{"num_hidden_layers": 11, "hidden_size": 512, "num_attention_heads": 8, "num_key_value_heads": 8, "head_dim": 64, "intermediate_size": 2048, "vocab_size": 46454, "hidden_act": "squared_relu", "norm": "rmsnorm", "norm_place": "pre", "norm_eps": 1e-06, "positions": "rope", "rope_theta": 10000.0, "rope_fraction": 1.0, "qk_norm": true, "attn_scale": 0.129, "bias": "none", "tie_word_embeddings": false, "parallel_block": false, "extras": ["capped logits"], "init": "normal", "init_std_qkv": 0.0545, "init_std_o": 0.0, "init_std_up": 0.0545, "init_std_down": 0.0, "optimizer": "adamw", "learning_rate": 0.00126, "lr_mult_qkv": 0.7, "beta1": 0.9, "beta2": 0.98, "lr_head": 0.00904, "warmup_steps": 252, "schedule": "wsd", "decay_fraction": 0.667, "decay_shape": "linear", "final_lr_fraction": 0.0, "batch_tokens": 262144, "max_seq_len": 1024, "doc_mask": false, "train_tokens": 839800000, "max_steps": 3204, "dataset": "wikipedia_en"}
MLP neurons of a small language model. Each row is named by its layer, matrix (up: input weights) and neuron, and shows model dimensions 0-169. Each number is 128 + 32 x the weight over its row's rms, rounded and kept within 0 to 255. Numbers have three digits each.
A block is one neuron, or neurons of one layer that tend to fire together. After each block is what it responds to, as a language model described it from the Wikipedia text at the highest values.

L7.up858:127110115112143055170118128122150184175142117097166151180155168144086123101110173099153145087161143108062143190131148162165029055115114132137113183153205064134122093142151164119054129090157156073142159133147161154149093092083147205097171121113132132175157197153113114199169174107097137143116157160150103184080128126116131085168105156170129096162159126161153102145142201221159105082127129125144111179174114164189093116098121096137090083108096090171147119132135124123104117138139109197139124120128123144115168172
L7.up927:119119172130175138098166091110167169149093138134123110144113152087073103151174107121146141090134120113116133185146147105144139158127152213108135105213093114160137096141105154143130124131114194125144110238036152221145117106138096144145096137095102127105184176127159139164169099194138134141140172156178091077169105095148108068172061110130108103178141126101118133092114111094143167133103089148089106174174114127128139100125138091160146110137121158170134107152143109132082116158178157090084117106172166163158148144
L7.up1359:145116143120175082166101162137124139081119088110177109132140127115100167086144134147163092119144115149112143122132114124078120103131124135129125191201136083130119093097129192126082142095133183070150123178084149156117119110062125189103156073121148135164136165137096115210123129108112117075161148129113145137129117111072125100152111135101139146141136092132128098141110158167137112100133098106177096121175144170159104101122143142165087167138120109085105147158123101162081132084155127188173186130140154151163161196
L7.up1646:113139167080159100169127193110098195167109130128056126111154159100149122094142175079141197091146134149124122130122107162120067140123121116130143118169144127149113085071131159129117169141157190142146163182099118201149110138105097232140079132080117149169174158117065150153113127110144095142138193122104150118117102128096141119116101159097143102167067168139095104115181184240150148112166112126110045127218082140146189100155147131109141132102065058173119142121115094165151107125110091105107142069093191176148141151
Sentence-opening phrase end. Final word of an introductory prepositional or adverbial phrase at the start of a sentence, just before the main clause, like "In this role" or "In 1980".

L4.up162:113163171094161130113114121097138100058133161072140126092140085207055136232183100141081120106178107115124061094121114105154114118092119109084124130139134090127128133102085093142118130123134134171095130128083098204083163131143130123141154108149118100170189114206092112119197173131124157145153141122106068178138148107146080118100098114158134139143119149137094107152105097170143128079133121125107183128105091145113128196111136181147110115114108157115090096140115153086089142115147079122107093085157081194132159123
L4.up1610:185122176139182122094087158174106198140217145102115142165079180131094140139128100111111118154118122083148187092174154144114082182116102149079152188187150118136176113104094047121147142106118119116098124119075118097140097154156166217167145113165112105183090131162026110130144169165127145124112075138058148128112130127181144144076124078117155072130178129118142113120144130118059107127137135145105099119138091080123158118249151160146116130135076099160137122161187080147070139096151144116124104071070092141200102126
L4.up1614:083201123128136081140086157091086131127157089162065092083099055106096132112155145118132112104103122122141138119147124116143121164085135151132144143128142086140089117047117158151156112059139183129140100108097090151130105126081166211116184163208163160105135159201066159116111147132163104182161077113134124107116111109136102069140094072132160173058079175164170143109096048143127081151116048091135083093187113072096144116187156145124124135116169113111091153121151098123107153182166090128130123079156079144122109150
L4.up1938:091159159097168110088119151080131141107146168138049116183160088149112178152162133100141135101131097117097135174128091154105093085127158124113120164127124123160140142114108100136145167140149120129148125076073069152139090107141152215160158077181122116090087127125076189090120140109158125103105094131075115126139083078152156093154158118172132101123149127185176114081140089108066128124141182155102150155174090130135158130201147106152156081145129149146149124182114077148130126169126155148155113036137143163185099140
Transitive verb completions. Transitive action verbs or their final word-pieces, often right after "to" or "and" and awaiting an object, e.g. monitor, eliminate, underm-ine, harm-ed.

L4.up216:070138159124128110098125214117078126130160134078106132132165145134112105139165182099054056109119113148178023107169093183126148087083144055078144120150197102213126159094085107086135201160154160195118104151138150177111119095109152139116110101128185170074112166119131139121101082133140148117147142144113086169124131129116114120160119092183101146118107143171134125128144113128131138150190136119088102074154052102147162135140129166112148093069129124131058122114119106098101126119153120181149148128147114097179123163
L4.up425:172119119114095144041067122135081113142182158151157100182115101109148118151173164132101124139114085069085087118154124137146157159134123102128128087091180065160123090145122092117124176106120145116165191164114120175116146138132122158160193115144105123138132148116114166090190177087165141161127148138152124192118117168125158113149091086144115126133161100186178131158101152162126124164162138113072091181167125082131174085093134094116126091145110051192102216162141186045157097137134126178164137115103090118094087167
L4.up1201:179121153116154148131111208150140124142123182058107105127147102153138133091079131121170072123132119154097135193148166090126125102076104087129136112126121106145115097107143158122097130112124155079051139107040117129197122175093138138166170140137162141148130153156105103095123142140125168123164126159089121151110118119098152120156173116179087191177144135103097140139113153077095137113120175048144124126159196146112163087150098101100101132141112130171112118135126105148114149135158125135152128108109119140115164203
L4.up1854:147195138143196143093123148084045087116160125096084155145218119145131138121174089118157129106124092095126073137152147158100136094160115125092146117158185116148077107159161100112097218136154115130133188090120105186102126117112101170116156101182124169172097182052099114181116146137095162138097169095169120169129124125108140152120065176163162065107173148170139083169147134178082149134192191160087110175231140167081128117118102136124144103152099118149157163130083128148130169101128076186183133082122090135098139146
Final year digit. The last digit of a four-digit year in dated narrative text, such as In 1953 or By 2024, often before a comma; also time words like "The same year" and "Shortly after".

L2.up990:132136165058120112127120153098078090140147130104095115112181157104112079121108146191133110153098155148133079123103131186102100160051136160087157123087127093133139113143136149149180080150184166100136114148138139149122176122097108101113182094126077086130144153137112092115111072164076108097140149158130125113142112105094171133156164157092140137101168125088154191107126159218048152095150121196136145140145139135080127156074125160171098103173091099100110101121125123101158110098134084145174129087121069189101119114
Clause-continuation pronouns and auxiliaries. Pronouns or auxiliaries opening a new clause or object after that, which, when, a comma or and in narrative prose, e.g. it, her, would, had.

L4.up466:104150169133135141111138181129082141086146163082054146113138151129104088158165151085112110181142145121215116101188138120112093157123071163111158096155130135120100167117150143151101182133056133140130160214133130129115136124104147114180191096093100122190151095120135127118087113153107166146119154100136150165154117154094149131115118125127146105112133157155116154078130084107114175223107105197097134144128127093163134119147079149134087123170127131111123141115111125104143144102176054106086155128110105168150150166
L4.up836:096099103065157130101071154142116093119114162122145051101153092138075182156113109119138181139121117085138113159110165081108146133087174143152106161203117138170143112090129127150080134077132176135103140156083116066080158142075141161159117175148154109151171130137114154108118140134044135138095127093120143156194100131168138133103093117116153173131138194125141056167100176099079144117133117126072138159134096129126160078135118169124130083148084086123111159107133133080130127142137103100162163147089160153169110106
L4.up1349:074115129135156151148088148055143130150154159065105116169174138132093140168158100161110162157129106115190105144144140164091115116140148094112090133123204102098107074112115096161123099151118103181132160101140139116129120167121133151183117143092127111151130125160052112151104124166093134100093149079119178167168142133135105164127113089096097126051133145065190110141113161110077105128154158158121056144190129111164120075166123099157114148135108105149136182100145112092120111142197153124103126126094133113154147146
L4.up1416:122171133108141160111148101127064068110191167121150114177155122122082094137152096101103135141139100116115107157162141169092150128085140152148107169188159150155108174135114115089162074143101172100110255078153111140127102184104109152154044181162180098100142132165084120147094145170057145129156172124075184171151151133167143098124086091133118164126167159105154139105128187138116153179136103126121067152184069112148031116089121124171145139162123094115150183149137143093108138110154197073137118130119156146137157153
Scope-setting "of"/"in" after rankings. The preposition "of" (sometimes "in") after a ranked or superlative noun, introducing the reference set, as in "best-selling album of the year", "only rapid transit line in the city", "sixth goal of the season".

L4.up526:104119106097142171084075150079134134068141161162071071121169121181136100154173086142122126115093128120141074163137112160118040160110131120171100135105151147150110130123122063121100131133125150186120133109080105068087143124093194160078113096126161116154074160173143147147100137086157176119094113125147129083117153105119097083160159100147135134081186125112090140160152114140174137131155102152106100125123139179165144160164087126102125120106157050144126215157103127123094155117185126134095133131110120184185136137
L4.up726:122050198135105137067136143099150141182115156169137136115178081142155151148149124130131126109068096094144130156125125169154137190131141130100120139136154135121116145117097132105127140138099172130083111060115075136150111125094199187109078161137154133138211132130158161194121134127134113103146119156044154161111060157115118156124096065147128141174111102144114115162096077057069142127125135087094089058181116144120166131125160157113161041119126111163115166153185162123067151111148129152069105113147223165102172106
L4.up1057:164074178118119152048121160128114117097152105084095103139197170171095118120178113105122148128150091115125123155089122121156142195117150127163098149093157110147131165115053072107101138146098125146083156100097094163103168104117192111180127140117130147103132175147176140103090142088115115123029098147123140150177123107104085158094142091088118124170169124092114161125118157136135144107144141122071113055186135184117103133133108129126131169129121106157129149182136153120106113056148169095140175122123169067166141148
L4.up1796:119084131137100134131092128103138218169182144135104111138176141136124102136202101096124099071130103133131066114108113142120091180086132133155104112151112101191144120111116143138087152134177149103108144076099142130097153151108158170178067082174147095161108149133120115136118169100126209151132129143119126081117122175132180069156034075111198117145176168112136149169154080102071110153164058093156102057151158159141130110138171161137150030137110065137104096134103098143096144133121130113126169110139124151131123155
Acronym continuation tokens. Non-first capital letters or digits inside acronyms, codes and numbers, e.g. the A in ZAKSA, L in SPL, 3 in NA-236.

L2.up1402:064147113113084107125179145152082128082178160118107097165133125130101137137169142175137118147093154146145133160155099160108132099150095127137139146141155111148106153105078105184111109059091164163131116131113096158083149124083179154167178149141152156133083122186127083158084121147187108072114152118146088139155150144147139159114123107169135174145133132076113071145085121100126159150129188105054092120180135127078098084097155148106145125143179135140132140133120174098055148125101153125155110099128156114150174154
US state/jurisdiction names. Final word of US state names after a city and comma (New York, New Hampshire, South Dakota), plus jurisdiction words like State, state, local, County, city.

L2.up115:109102154113193064141106151111123154117161160107098116116107115137084104100156145124101123192129103123118075101156063162139099123115168127083038191123126136119087167139140129178132126137113172119124165144125126103080173096139127151148130131133125051120168109134091125120072185182123112111109119118085110126176093106138218147126146175162129180131147135143149079137119105160100147126118143133165132158090063151076131157141170107155151070104157139112184152132179125147143068132162153119143130085158109156156135181
Final -s inflections. Word-final -s/-es endings, mostly third-person singular present verbs after a subject, such as gains, trains, changes, ceases; plural nouns like fires and accounts also count.

L2.up503:143118158098171109136154094135113105143123135134060158192146103137107129108100170067172108149115139101134141094128077127079142099114167141135107104148145118109106085115150137096106241107151169038173131120153092140161127086159210109195107128186153124144151146119113089101150106097134178175116156127143143155121107105079112099097105067156116160129150102165133137154157174167094089215127111185067077127197170153202140127121153096148176114138104095168119148143088043100150151127185112158080134045126134076084201158
Year final digits. Last digit of a four-digit year, mostly sentence-opening "In 2017," or "In 2008", plus some clause-opening "that" and "Then".

L7.up130:083075112095145140103109091111118128123174163198136124104113089116120157187102188149124137140111141069169136141188090109148139107140172162109133107093164107128132124105139077106122121065168144101174136121096104150141104146081146121181086128119175127057106140108146123131115078112131130117137146079150118137112113097096084109123062115186132117106114173132172198122127149135157120118112125093118100173171076140138158036105108163172089151113152086130094153109126178093127149115183100101096099116165186122155084180
L7.up670:092080102113132181072048170127157102066217182117109144138124132135144121189153167163128140121123145090112125087150122126145125071111119113133170077141192117157118102127099179164184146129119144116155118102071133125138126095110184108121067102068119160106120127178141116094120169115133191136044194086164171094081122122154120094136182119202141135117189189103153151171080192155139046120130078056069124218217138176133143109145092121121115126109158113123076137142155194165093133091152160089107133123149101125155109179
L7.up1312:091119121133198203107118167105134169093114115138167104127158069103125156120144136166141171042119130132148079117081137180107088118130128139120112180143195167158062175088102122156076053156145136070107123135146155126111151109104146146167133119120125068105135139123096154128111153092095107086135087107170101074094146103121048140060149127100114173175169094137181114143083156143154139118139146179088056100129128178161156151091143153155107157149093092160086112129076094129142143157143117084149155110115193126173120157
L7.up1507:070110101124220133072134112078125109069151123116127097177104130153156156123060165121080168073066169080144111159105055134127118125124166152116103131123138120132126130122095141151101140127129101097104163121072155139129169154125097118182086075093150094131102148205114140148107111097134188096132110056112086124114120116095116109104150142111116076168129128111109076130149134203197153119115066142116128101141139176142148075137131140082146152128146071226076148127133124070100097144176140138167191111119134139137096133
US state and route abbreviations. Capitalized US place and route tokens, mainly state abbreviations and highway prefixes after commas or slashes, such as US 90, LA 14, Cincinnati, OH; also team or league acronyms like FC, NASCAR.

L4.up98:135136122099151099129083121105085160117137163084048119129154210110113078149112099102124168111141128096176141093135158137077129209097100109190189155130118167178127042086076188129113138112191173139092135165108111167100111182092165120141156125157108149113082181103124105129162075202157113134133147140129130158188172123125094083122092114129103119139153079157124147163149187174081140091097068175089094080190185111103114093091117143154165147121120063119134113193145101108061106146082113168173104105163106174188121114
L4.up208:124115132152106158099059128168149185175075122108196098093150134142112151163160156167130127127124134179153157113096110126105096152070096074053122138100160158122096046085187124083135145099106092050157158092145143171080145096084115080146131125135122068147083165153128088164146102143083102137106163157112101112118142157148071139109128106147118154111181105122113132173110100078131148114092135129112147119189095162158124086153177129142151150206150071109127127157135114057176089105174095182145138148137124168156168156
L4.up446:137149086133117108069154114081093085113129133153068146106171104127136128138095082166093169145102114136135095114138111162099097126134100133147060154165123102151128104126170121166126133129104131095144101136077091138166088185125152158133190164130138123088093174142150200114159130113128173165051132144107099130151166177056144099100143120133111127134145074086118122203145104148087141060168205142080120103176116109143145083099151160145172141084164094156172179153135170126108132126112116122153095134139115162114195165
L4.up1679:129100094085109133095180112140114108137115123140141148119178085127095106069114157091108190133100167136166105118131094171166141138169125035120116165124093107150051120137128059091162144067153161134112106122146031195096157192127141197162139121123126122095117181096104157118177087140142114097173159103091083158132218118134061118145128084184133141144146145160152116153146136160094112164100157148155133203176037158130176152111147084219105094106072154190090098144116096100119090202178124114132135072144084151114119094
Pronouns in referring contexts. Pronouns and pro-forms such as it, he, them, this, there, mostly at clause starts after if, when, though, or semicolons.

L7.up79:138097122132169115072132139083120101177131073101117093120174085138093124154071138120148168121155116127153180076141139177127130154068135152096081129134143153159115089111117128104131142158080181140142143143136133130117128152126107156120112088096200118123141147099131126119135101149097072089095068122191098147084150116127092136134100181156041144178198137147138109172092162178189129086124103159100028165160083126133133105154130141135075156086133051092167173173068134085105185103141080169136126118136139183125104116
L7.up256:147105105113117116091104111069103070137098117141138116137172103167113079162122156212142148082175132053118108122176161201110161105103154125077114194181112143135175098104129099148193131113184057102144138145111116170183119151117146119125137069110138124138124154141136172166125108183127112096108133060149082098125160142142190142143156134056114114150153132153096167191166137088113134153114065152162132124124145151112101126081191100094134078092095094088144149123136083069128103089110124215138102096122103136163137141
L7.up761:127119143115065117084156132125079127138187138173093114071131108136120104181101144165187166078164137114125140134186115115126103147085150058113170169099055149112110115136081162096138144067147132107126112118134128132140141088067151110074147127156140094132153165090130179101195152151137104149116133103132138128183146095132096095157137062123110108146122088171139129157115103139136084091105099053146161147142116105121143110090165125157136160149144099132152162149164101160133074129125170206116108060101087158178131123
L7.up1277:108144133121200114066139201036083106120081136090111119096135082153138106137146112120125170146160136103171102112163160061102131185136078116103132090162087137171124137147157194101148092097159099138151155154093118042165150160129083145207138112125166164116137122100070168127194146153130192097112167137111066147153166168105149083130148104122064119136148157088169192145109152109157139106191081125063120164116114055131115111134156138122100090048071143128128095168096154082132127103182097149080115146144170157097105162
Post-preposition determiners and modifiers. Word right after a preposition or "the" that starts a noun phrase: pronouns (it, his, them), numbers (two, three), directions (West, East, south).

L2.up1261:112110066159114174124116177193149145120185130101087093154123146129168093100200108152108070154154149120104147121182111163103129150076119164060094082114126102132112179100144110147187161089176110173112079118109129086089127162137067106169128070175085110085123120165120115086093099167099150154153141084211110150188151185106194127143157102049110107135124159159146183128131157078147130141158161149204148078173136112144135134209131114110071102139101138163160085135179119107126187040160114110191118098145098160098129118
"of" in official titles. The word of inside government offices, departments and royal titles, e.g. Secretary of State, Department of Agriculture, King Louis II of Hungary; weakly, digits and row-end pipes in tables.

L7.up464:132098068069167089161156150144093141114143108078124103099149078127115117144146101093083161149147111112140121073094128182123106113124058121137124138156092103133104171110142135149146140122122149151115127173064122183131104131183128181115158109175100158180130178124078153102134169133150157132141090104104131114115147104084160044137138128148138130092110161138102122127128147151087093197128122119123086161148162137101135109087129110143182079084055062146147094135141102077179135100143076111130091116137125102159082179
L7.up712:085116179121131088118113117187151161142168128130143092094127079158119184133105138121092201091139121077107169116134105108133119151084183162064181159129124135113135104057114100102117077088124132118111160139138073144103139127133143136151144127181111150142100115154027130154099146194145130155093101133170093113168124101147170114108067089112090181088148187195147126179105118141111123163195143118167153133183136142112163119121105131149072172100085108123085161136203116149131146110172057150094110050147107180150106178
L7.up727:145080143146139063182102146124122134137149128102157117107129071103122109133157105146093146132167117080151098120182113144170138127108189134114039147125129148112121117118204191128159143135111123159051145140084117162097158127178118096170154104163136094170127150136124075102054152143121144058155150182109145121137154118100157089139124175162105106118157132128162108172079107168132163137124109103163146115134126160094121111121149067143181102055114171110102157101172121144139146068189114103146105090172134136181080191
L7.up1466:087115136090202033141057199111126172110183180103116114100078109134151116068162142135133147158146127086115112074139103165163122163051162122164092132112149153167149091087134137138155122140145162146127166081097127148061138062141091166190152099190149149075163122136085098121105147171087079157169138138092111131152168078145182145124130087144164156084149134152153106131083145172132121150198115065149084164098124130091111131158184120143164168105143135118110149134142121137096115074146090153109081065169087140163068135
Main verb after subject. Main verb right after its subject noun phrase, mostly present-tense third-person forms or their final word piece, e.g. sets, strains, measures, flows.